Part of a small language model's weights.
Size: 6 heads of 32 (1 for keys and values), MLP 768 SiLU, vocabulary 4096, 9.58M parameters.
Architecture: rotary positions, untied embeddings.
Training: a variant of Muon for these matrices, 434M tokens, 6627 steps.
MLP neurons of a small language model. Each row is named by its layer, matrix (up: input weights) and neuron, and shows model dimensions 16-143. Each number is 50 + 15 x the weight over its row's rms, rounded and kept within 0 to 99.
A block is one neuron, or neurons of one layer that tend to fire together. After each block is what it responds to, as a language model described it from the Wikipedia text at the highest values.

L4.up477:39 34 47 77 26 42 69 20 74 62 40 79 49 47 38 63 43 31 42 64 51 44 72 56 50 74 41 76 59 66 75 54 37 51 29 67 55 54 43 49 58 89 42 26 42 75 46 40 42 53 74 60 54 44 40 70 52 70 34 48 21 56 46 49 62 56 29 45 58 65 83 42 37 25 41 66 43 23 26 23 50 50 50 32 69 62 60 38 36 52 46 23 41 26 46 80 67 54 60 54 50 42 49 48 46 45 52 66 64 49 66 50 15 49 51 63 70 57 74 55 66 63 59 70 36 32 72 63
L4.up620:69 37 84 55 83 72 54 64 50 44 45 65 43 54 44 46 47 62 32 63 75 28 52 49 46 65 49 66 42 28 33 46 54 52 28 60 64 46 48 49 56 46 32 58 47 41 52 49 18 38 36 30 66 63 38 53 76 55 73 53 66 49 63 50 68 55 35 77 51 38 40 34 54 46 24 41 60 61 61 65 57 45 54 82 35 63 49 44 74 57 60 36 46 54 43 52 40 24 42 62 47 42 50 13 77 66 58 63 38 30 43 54 42 45 50 58 38 43 48 30 83 48 33 51 35 50 61 71
Opening parenthesis and mid-word u

L3.up13:41 25 25 62 62 50 35 23 67 54 63 63 44 70 46 40 45 54 71 68 66 48 45 23 56 57 47 65 36 58 43 40 44 51 44 44 77 28 35 44 63 65 45 19 19 58 54 43 63 68 50 43 52 28 72 66 67 23 56 72 36 57 64 45 43 31 53 42 35 80 52 40 48 48 22 67 55 52 61 49 48 37 25 26 24 54 53 25 45 63 62 60 60 50 63 34 48 49 30 64 55 64 45 65 19 63 46 38 58 68 57 53 53 36 56 69 57 62 59 36 21 63 47 47 84 46 74 49
L3.up30:55 31 85 30 55 54 60 29 45 68 49 40 16 47 35 37 60 70 60 52 46 38 43 47 57 23 65 32 58 53 42 44 64 46 34 32 52 46 80 58 23 49 46 91 46 45 46 59 58 42 49 39 46 24 56 47 38 41 60 68 47 50 66 47 39 70 58 60 49 83 33 58 48 62 22 68 42 67 53 41 68 63 42 46 17 65 59 49 49 58 58 52 80 58 73 32 24 60 29 61 39 47 63 58 40 63 54 62 77 37 52 50 59 22 45 43 58 40 48 77 47 57 73 59 53 19 53 45
L3.up93:62 26 60 79 95 44 17 71 72 63 47 58 46 48 47 23 54 64 57 83 51 26 62 47 63 60 40 55 47 38 41 36 46 29 59 44 78 62 49 67 61 52 48 44 36 43 66 49 72 70 51 51 45 41 45 39 63 42 57 46 44 69 50 39 77 44 33 79 68 48 47 81 51 65 41 48 30 78 78 43 67 70 52 50 59 54 52 37 25 29 72 49 49 66 56 51 55 35 46 45 51 74 30 70 61 55 53 44 59 50 53 60 87 12 52 67 29 51 31 27 54 40 49 56 25 67 56 16
L3.up208:54 38 42 38 38 33 49 29 74 61 50 72 52 42 48 26 57 50 42 39 36 64 51 38 46 34 29 35 59 35 61 61 37 55 43 32 66 36 56 50 31 26 53 40 40 17 29 67 49 58 66 55 36 55 46 38 63 63 56 51 81 80 56 38 72 33 45 56 25 48 70 18 54 67 46 45 46 42 41 46 81 52 26 53 60 60 28 45 47 71 65 68 45 54 75 34 68 42 62 81 42 46 48 29 29 70 52 28 47 47 62 43 52 29 07 45 47 42 53 49 86 52 49 37 37 52 29 31
L3.up372:41 05 45 74 70 55 57 58 65 44 66 57 74 38 53 57 39 43 62 54 43 30 47 37 88 57 32 54 41 35 45 68 62 32 24 43 41 27 53 63 58 31 52 51 33 40 39 42 55 71 46 40 47 40 50 24 57 47 20 40 42 42 49 39 48 46 44 46 68 64 79 69 51 60 43 51 54 15 73 37 66 55 42 51 89 75 58 36 42 50 69 48 43 76 54 42 54 39 21 30 29 70 51 82 71 58 54 41 51 18 59 49 70 26 49 62 53 44 50 58 66 39 60 37 23 63 43 24
L3.up632:47 43 51 34 60 61 17 52 52 52 31 46 36 26 19 57 75 64 37 23 66 39 52 41 46 45 61 42 37 36 59 64 37 31 73 59 50 55 53 36 57 38 40 40 51 57 48 80 62 56 60 45 54 57 58 60 31 51 50 27 68 89 67 43 47 39 55 44 57 59 50 40 41 50 34 24 40 51 90 55 83 39 29 65 74 43 55 10 33 31 61 43 52 69 65 46 35 58 44 74 41 64 49 51 59 58 33 62 68 35 50 56 61 37 50 55 49 60 25 37 76 31 33 60 38 60 60 66
L3.up671:33 32 52 46 65 48 10 39 56 69 43 50 47 36 46 72 57 74 74 40 59 35 54 38 19 34 40 47 67 58 49 64 67 46 40 28 44 38 63 65 48 41 55 39 54 59 05 60 27 58 52 38 68 43 42 53 57 50 40 29 59 60 42 27 53 61 38 59 33 58 55 45 63 48 34 45 54 50 52 36 56 45 59 46 59 36 55 26 75 26 34 60 40 59 48 60 58 27 73 48 31 52 74 48 43 41 57 57 79 45 34 42 40 32 31 66 64 46 73 58 73 60 37 38 22 37 60 30
L3.up710:72 33 58 49 46 43 27 52 67 54 59 53 66 45 35 40 53 50 49 28 48 47 57 34 52 44 43 39 54 09 58 59 52 58 74 58 60 60 43 51 51 39 72 20 49 33 42 62 52 85 57 66 52 64 55 60 57 50 65 09 66 63 54 46 59 23 41 45 48 52 41 53 62 52 54 40 36 60 63 42 70 58 30 55 39 71 39 27 35 36 55 43 08 56 61 64 56 29 65 51 38 67 47 62 33 65 40 56 45 39 39 51 72 33 41 44 37 65 47 44 77 39 29 33 61 84 29 45
Opening parenthesis

L3.up140:33 66 67 67 69 55 42 57 51 61 54 59 80 12 57 51 43 53 44 30 62 45 13 59 47 37 78 44 42 46 78 46 18 38 96 50 45 57 34 43 46 72 74 85 58 78 46 40 44 40 49 34 78 71 33 45 22 47 46 44 56 65 55 47 47 57 42 60 35 65 30 25 34 51 64 59 50 32 65 37 59 29 55 80 48 45 59 47 43 58 36 51 64 41 47 41 35 47 50 40 55 15 64 29 53 33 51 52 57 67 56 52 49 61 33 38 48 50 47 57 28 42 38 42 58 43 52 39
L3.up141:58 66 59 63 38 67 37 47 34 50 39 72 73 43 45 39 61 24 45 31 76 67 48 64 52 37 51 38 51 43 55 57 32 36 74 46 58 58 31 20 40 59 51 23 47 51 53 49 47 50 55 43 68 59 25 55 45 60 60 49 70 66 58 73 67 37 69 41 35 17 60 44 44 46 29 37 34 66 33 49 60 31 05 45 58 22 40 67 59 44 38 37 49 26 66 62 71 51 66 52 48 67 36 15 42 31 53 42 55 54 40 50 49 75 13 44 26 51 80 37 71 39 41 59 47 42 45 54
L3.up155:60 52 65 39 47 41 39 37 61 71 27 58 62 29 57 74 42 25 54 10 45 81 49 63 36 44 48 38 42 24 56 55 41 41 55 43 75 42 23 10 55 43 70 46 66 33 36 63 39 57 50 63 62 60 44 54 51 61 76 35 68 78 51 45 59 43 51 39 38 33 41 23 37 62 68 39 55 53 42 43 71 28 20 50 51 45 45 53 63 43 55 44 25 44 82 54 65 30 69 69 34 39 44 36 39 53 37 59 43 48 43 55 36 50 13 61 46 72 68 30 94 39 52 47 53 47 49 40
L3.up165:35 51 59 45 60 56 24 38 55 75 20 71 56 28 26 56 51 40 43 48 72 49 52 43 55 64 41 47 13 41 50 68 46 40 73 46 54 58 42 33 52 50 32 30 45 57 47 59 68 56 44 83 61 49 31 43 47 59 63 35 58 86 66 34 66 24 60 48 54 49 35 38 43 63 30 43 31 41 62 48 39 41 03 70 58 57 57 56 45 38 35 48 09 59 78 44 66 62 28 43 60 59 33 38 43 47 56 33 43 42 43 56 36 55 54 40 59 53 80 37 73 36 42 36 64 24 27 51
L3.up217:56 59 45 38 41 57 43 49 31 76 58 49 67 26 47 42 50 34 41 27 76 58 59 54 45 44 40 60 55 28 50 48 18 42 84 39 75 57 46 56 27 31 89 40 52 45 37 54 46 74 53 66 34 62 57 68 57 69 63 29 72 70 35 40 59 32 63 33 37 24 60 47 75 53 58 26 48 60 44 54 55 36 06 66 39 44 38 34 42 48 48 49 31 34 86 45 60 45 58 63 37 24 30 50 42 47 39 55 59 48 36 46 44 51 28 56 46 63 58 30 75 52 30 43 30 93 27 51
L3.up286:41 71 54 47 30 56 31 46 55 70 23 79 95 53 58 53 38 24 48 11 76 75 53 67 49 39 58 49 48 45 55 45 50 48 82 66 42 60 35 34 50 67 53 27 49 35 41 52 45 25 44 67 60 41 14 57 39 41 61 48 49 69 34 71 50 51 61 33 29 26 56 45 19 64 48 43 51 30 18 37 44 26 12 63 36 47 76 50 67 48 55 29 39 42 74 70 43 49 57 57 38 62 35 33 53 46 48 49 43 39 42 54 52 69 17 45 32 55 71 35 55 37 52 39 58 43 55 67
L3.up333:46 57 78 49 66 59 09 50 67 61 44 78 92 53 65 38 44 44 36 35 58 51 61 61 61 39 64 39 39 58 49 61 32 45 72 68 65 56 46 37 59 48 83 09 54 47 39 65 47 53 61 59 74 35 47 62 56 40 50 31 71 61 11 52 41 51 72 65 25 43 62 48 63 68 33 49 49 55 39 20 44 26 07 69 33 37 55 25 57 57 46 28 43 60 66 63 58 34 67 76 47 45 48 43 66 59 66 48 69 23 40 57 56 51 30 40 46 59 66 35 44 49 49 38 55 61 61 63
L3.up342:48 53 22 58 32 41 52 34 37 55 47 21 46 05 34 37 47 32 78 63 73 67 37 58 42 51 50 40 44 40 68 64 54 62 71 54 70 53 45 18 46 51 41 33 76 60 39 49 51 47 36 43 70 71 45 51 58 55 53 11 75 82 55 59 46 46 52 29 61 48 66 53 25 41 79 26 48 37 69 60 38 52 46 57 57 37 38 34 61 40 57 46 00 54 71 48 54 32 45 36 49 39 59 50 37 39 33 67 61 54 06 37 25 48 69 38 60 38 63 61 59 32 20 68 52 50 47 52
Main copular verb

L11.up82:44 59 33 62 19 36 59 65 51 66 44 56 46 52 19 41 52 42 21 52 62 45 54 57 38 45 29 68 38 62 46 50 64 56 69 55 42 74 23 74 66 43 47 51 64 65 68 58 69 38 60 48 37 33 76 81 38 48 54 35 29 49 23 52 66 48 19 59 75 62 73 30 40 56 37 76 54 41 33 68 46 62 73 29 44 54 52 63 49 38 62 48 41 33 61 35 65 52 51 51 41 30 56 82 40 45 48 54 19 52 60 59 66 75 50 38 51 70 74 49 28 61 74 59 54 32 37 62
L11.up296:53 53 34 36 57 59 42 58 53 67 56 62 51 61 51 48 56 53 54 42 52 58 26 48 61 44 33 59 60 28 58 47 42 72 48 33 34 63 57 32 54 82 30 23 30 42 41 64 44 64 48 37 49 42 55 58 35 70 38 36 47 61 47 60 46 59 66 55 39 33 68 24 30 23 26 60 30 30 93 59 71 74 39 60 59 51 59 65 73 32 41 74 45 48 76 65 41 45 35 69 51 54 65 55 78 70 53 47 46 48 33 22 34 62 82 50 35 42 51 57 30 52 19 51 53 66 48 64
L11.up371:37 57 75 49 46 80 57 28 55 49 59 51 46 57 72 34 46 32 48 35 37 47 31 32 76 50 49 59 39 74 43 50 36 61 28 31 39 63 10 49 78 63 54 51 56 57 63 47 27 26 43 50 37 46 58 66 59 57 26 58 68 69 40 46 36 47 36 65 37 52 52 47 29 30 56 49 55 33 63 52 73 31 49 49 52 49 61 58 44 13 54 36 29 51 39 21 54 32 72 33 77 28 63 79 52 72 25 34 64 41 59 42 63 91 48 48 55 49 48 47 40 62 79 42 84 55 61 54
L11.up443:33 52 65 64 50 65 61 61 24 54 35 50 46 80 52 35 57 58 64 45 52 67 54 46 21 36 28 46 53 82 35 46 54 44 81 17 67 43 38 63 62 31 48 66 31 49 72 62 56 47 36 42 51 24 49 53 41 28 70 45 42 57 47 57 24 40 24 64 45 38 57 47 44 48 45 61 37 57 59 69 56 62 52 41 37 46 23 62 50 38 59 34 39 43 52 60 20 38 57 64 51 40 27 44 67 42 22 53 53 50 55 39 67 90 67 49 49 89 28 57 37 67 64 42 53 41 17 60
Name-to-description separator

L3.up102:47 53 57 33 38 43 87 40 45 39 67 38 42 35 58 60 45 59 41 56 42 29 43 47 38 57 33 53 77 31 48 26 45 66 56 54 42 45 54 73 37 34 84 85 63 11 31 51 29 66 72 54 25 68 68 65 75 63 46 49 49 39 56 58 29 75 46 45 55 61 69 44 20 55 82 42 57 60 46 50 47 52 70 61 20 82 35 40 41 64 61 57 46 43 50 54 38 50 50 50 20 25 54 70 72 55 35 66 56 34 44 39 48 32 42 48 60 33 55 74 55 57 48 47 50 87 45 44
L3.up199:27 41 96 37 45 46 77 59 76 32 50 58 63 68 72 70 47 62 14 70 30 41 59 64 45 70 51 56 50 46 42 39 46 62 61 52 56 50 37 75 52 44 73 71 54 08 56 49 40 74 48 54 44 90 50 74 60 59 42 63 34 40 67 33 45 66 59 39 60 69 60 34 43 66 59 76 61 64 49 48 35 46 59 47 29 59 48 42 46 59 63 57 58 50 33 59 57 47 66 52 39 35 27 64 72 46 60 41 06 57 71 51 58 28 35 49 44 50 59 31 76 74 50 36 32 69 66 25
L3.up232:64 41 38 74 37 63 57 46 44 22 56 33 31 79 53 54 30 39 44 54 23 31 46 42 48 56 55 53 27 67 72 58 51 39 24 71 70 49 44 55 22 60 33 12 42 76 60 41 61 48 70 59 44 60 48 87 52 46 67 54 58 29 46 46 55 33 35 53 36 63 55 41 55 63 46 40 52 46 79 33 34 53 60 81 64 46 48 64 70 37 41 48 58 32 34 51 44 33 41 56 53 44 30 63 51 58 35 44 53 55 49 45 57 20 45 61 34 37 63 56 70 35 42 49 56 61 53 70
L3.up298:64 51 68 33 58 46 59 41 44 09 50 25 48 39 47 37 42 76 54 67 76 46 45 75 56 44 39 64 45 45 55 50 53 40 81 62 23 40 56 45 66 43 74 26 50 72 56 57 58 44 76 72 42 66 54 46 41 61 55 64 34 52 50 60 81 71 54 48 42 61 30 65 53 58 74 43 40 60 64 66 63 59 29 50 33 52 48 62 72 49 48 53 65 44 29 54 40 29 68 13 53 70 53 53 48 33 59 64 50 41 55 46 83 37 70 50 43 44 65 41 55 39 53 54 42 32 47 58
L3.up543:31 28 85 55 75 67 80 67 56 47 32 45 60 75 54 58 58 69 43 57 48 40 74 66 60 65 39 48 40 59 56 55 54 22 46 54 39 68 50 47 75 78 58 59 48 43 59 46 50 61 22 52 26 72 42 35 58 74 46 46 57 48 45 54 47 69 47 63 53 82 74 39 55 50 55 63 44 38 34 55 63 52 32 51 68 20 57 46 59 44 66 41 53 51 35 64 42 28 42 50 42 72 55 49 45 52 31 42 46 41 70 57 53 73 57 56 41 46 52 71 60 30 54 71 99 56 72 30
L3.up591:71 21 47 39 66 41 84 49 51 20 33 49 77 53 36 64 46 98 34 50 26 71 22 50 61 43 60 46 40 52 73 53 19 59 63 36 42 52 65 56 51 54 73 52 55 43 41 65 34 34 42 38 57 70 65 52 48 48 49 25 45 38 45 42 47 65 24 49 29 65 32 59 43 55 40 67 35 52 71 27 51 30 35 45 29 82 57 75 30 61 48 31 47 58 12 54 45 45 46 45 38 48 57 60 47 51 32 48 45 52 60 40 48 42 48 40 42 66 53 47 63 08 26 44 37 31 52 45
L3.up745:52 53 87 58 56 65 79 31 58 52 55 22 34 54 49 58 29 72 48 60 50 30 32 40 50 60 73 50 49 38 47 46 35 47 56 48 49 42 61 57 19 68 66 84 85 58 59 55 48 73 57 36 56 62 51 47 63 54 47 62 37 20 70 40 32 53 44 62 62 89 45 53 47 50 36 63 46 64 60 41 41 50 75 44 14 74 61 25 37 51 39 43 29 66 44 53 49 49 54 38 48 60 49 78 73 40 33 44 46 33 46 62 57 32 46 40 61 64 51 76 56 41 45 43 87 32 46 63
L3.up759:52 40 43 33 57 32 82 46 63 51 56 47 46 35 44 75 41 48 39 72 31 51 50 36 59 83 37 51 37 27 50 45 38 44 28 27 64 57 20 50 37 50 35 71 64 32 77 39 48 55 31 71 30 67 49 63 74 51 80 55 38 56 94 48 58 35 53 47 58 32 49 61 42 40 65 53 61 50 63 43 45 44 77 50 48 60 43 69 32 40 67 50 40 49 49 33 46 42 18 49 60 31 45 73 68 38 44 68 38 52 38 44 60 45 65 59 63 72 35 26 64 38 30 48 54 53 17 35
Mid-word fragments and ranges

L4.up96:58 54 77 35 79 57 46 75 67 66 65 56 60 64 53 54 44 57 68 64 66 82 40 43 40 57 11 72 47 40 37 40 57 52 78 41 42 65 36 58 59 38 48 49 41 72 51 41 44 59 75 37 56 67 52 64 58 67 52 23 62 53 61 68 24 50 28 44 01 67 63 55 55 77 46 62 63 69 70 65 62 42 57 51 48 56 56 34 77 66 40 28 58 61 42 45 47 46 63 70 59 66 43 48 72 67 57 54 55 47 43 65 37 80 21 53 71 35 13 69 52 66 38 55 49 35 73 54
L4.up245:27 38 56 61 67 58 46 15 60 45 60 49 84 62 39 54 51 43 50 73 46 64 70 60 64 57 45 45 81 48 63 57 79 24 71 40 41 35 47 38 56 63 49 53 50 90 32 35 55 52 40 64 55 85 51 52 41 41 64 35 34 69 58 64 64 48 39 64 00 50 44 65 63 29 58 34 54 51 56 51 80 38 61 20 45 49 62 52 63 22 48 34 68 42 55 45 40 71 68 72 65 46 50 70 77 48 13 47 45 57 35 41 24 69 44 54 76 40 47 59 61 54 39 38 43 40 69 52
Mid-word "le" fragments

L4.up216:26 64 39 45 64 65 97 37 66 53 65 32 58 39 56 75 51 45 68 83 47 44 53 64 35 31 46 43 45 53 43 33 41 65 64 41 35 41 17 40 44 47 66 33 54 60 48 38 46 32 52 55 54 71 25 39 38 42 48 36 45 61 33 52 31 36 21 60 15 36 29 28 66 48 64 33 58 82 53 50 45 69 47 34 38 68 63 43 70 39 71 36 44 44 41 32 49 41 51 60 83 50 60 61 60 46 14 39 50 44 51 39 52 45 62 64 56 57 32 46 42 18 49 29 19 61 69 91
L4.up333:27 55 35 31 62 35 45 56 18 48 54 28 75 56 59 59 57 61 57 62 45 50 42 39 31 39 54 63 59 33 30 54 69 52 33 40 43 43 51 60 55 46 37 56 63 57 51 47 53 52 42 68 57 54 64 62 31 44 29 64 41 30 52 56 33 71 72 57 31 37 43 53 72 51 33 36 51 58 67 59 54 23 64 57 28 60 77 45 57 41 32 24 36 82 59 14 24 57 57 48 43 46 37 58 56 26 35 39 24 45 29 52 62 17 56 56 62 62 39 54 62 16 61 33 14 58 86 52
Split-off "s" token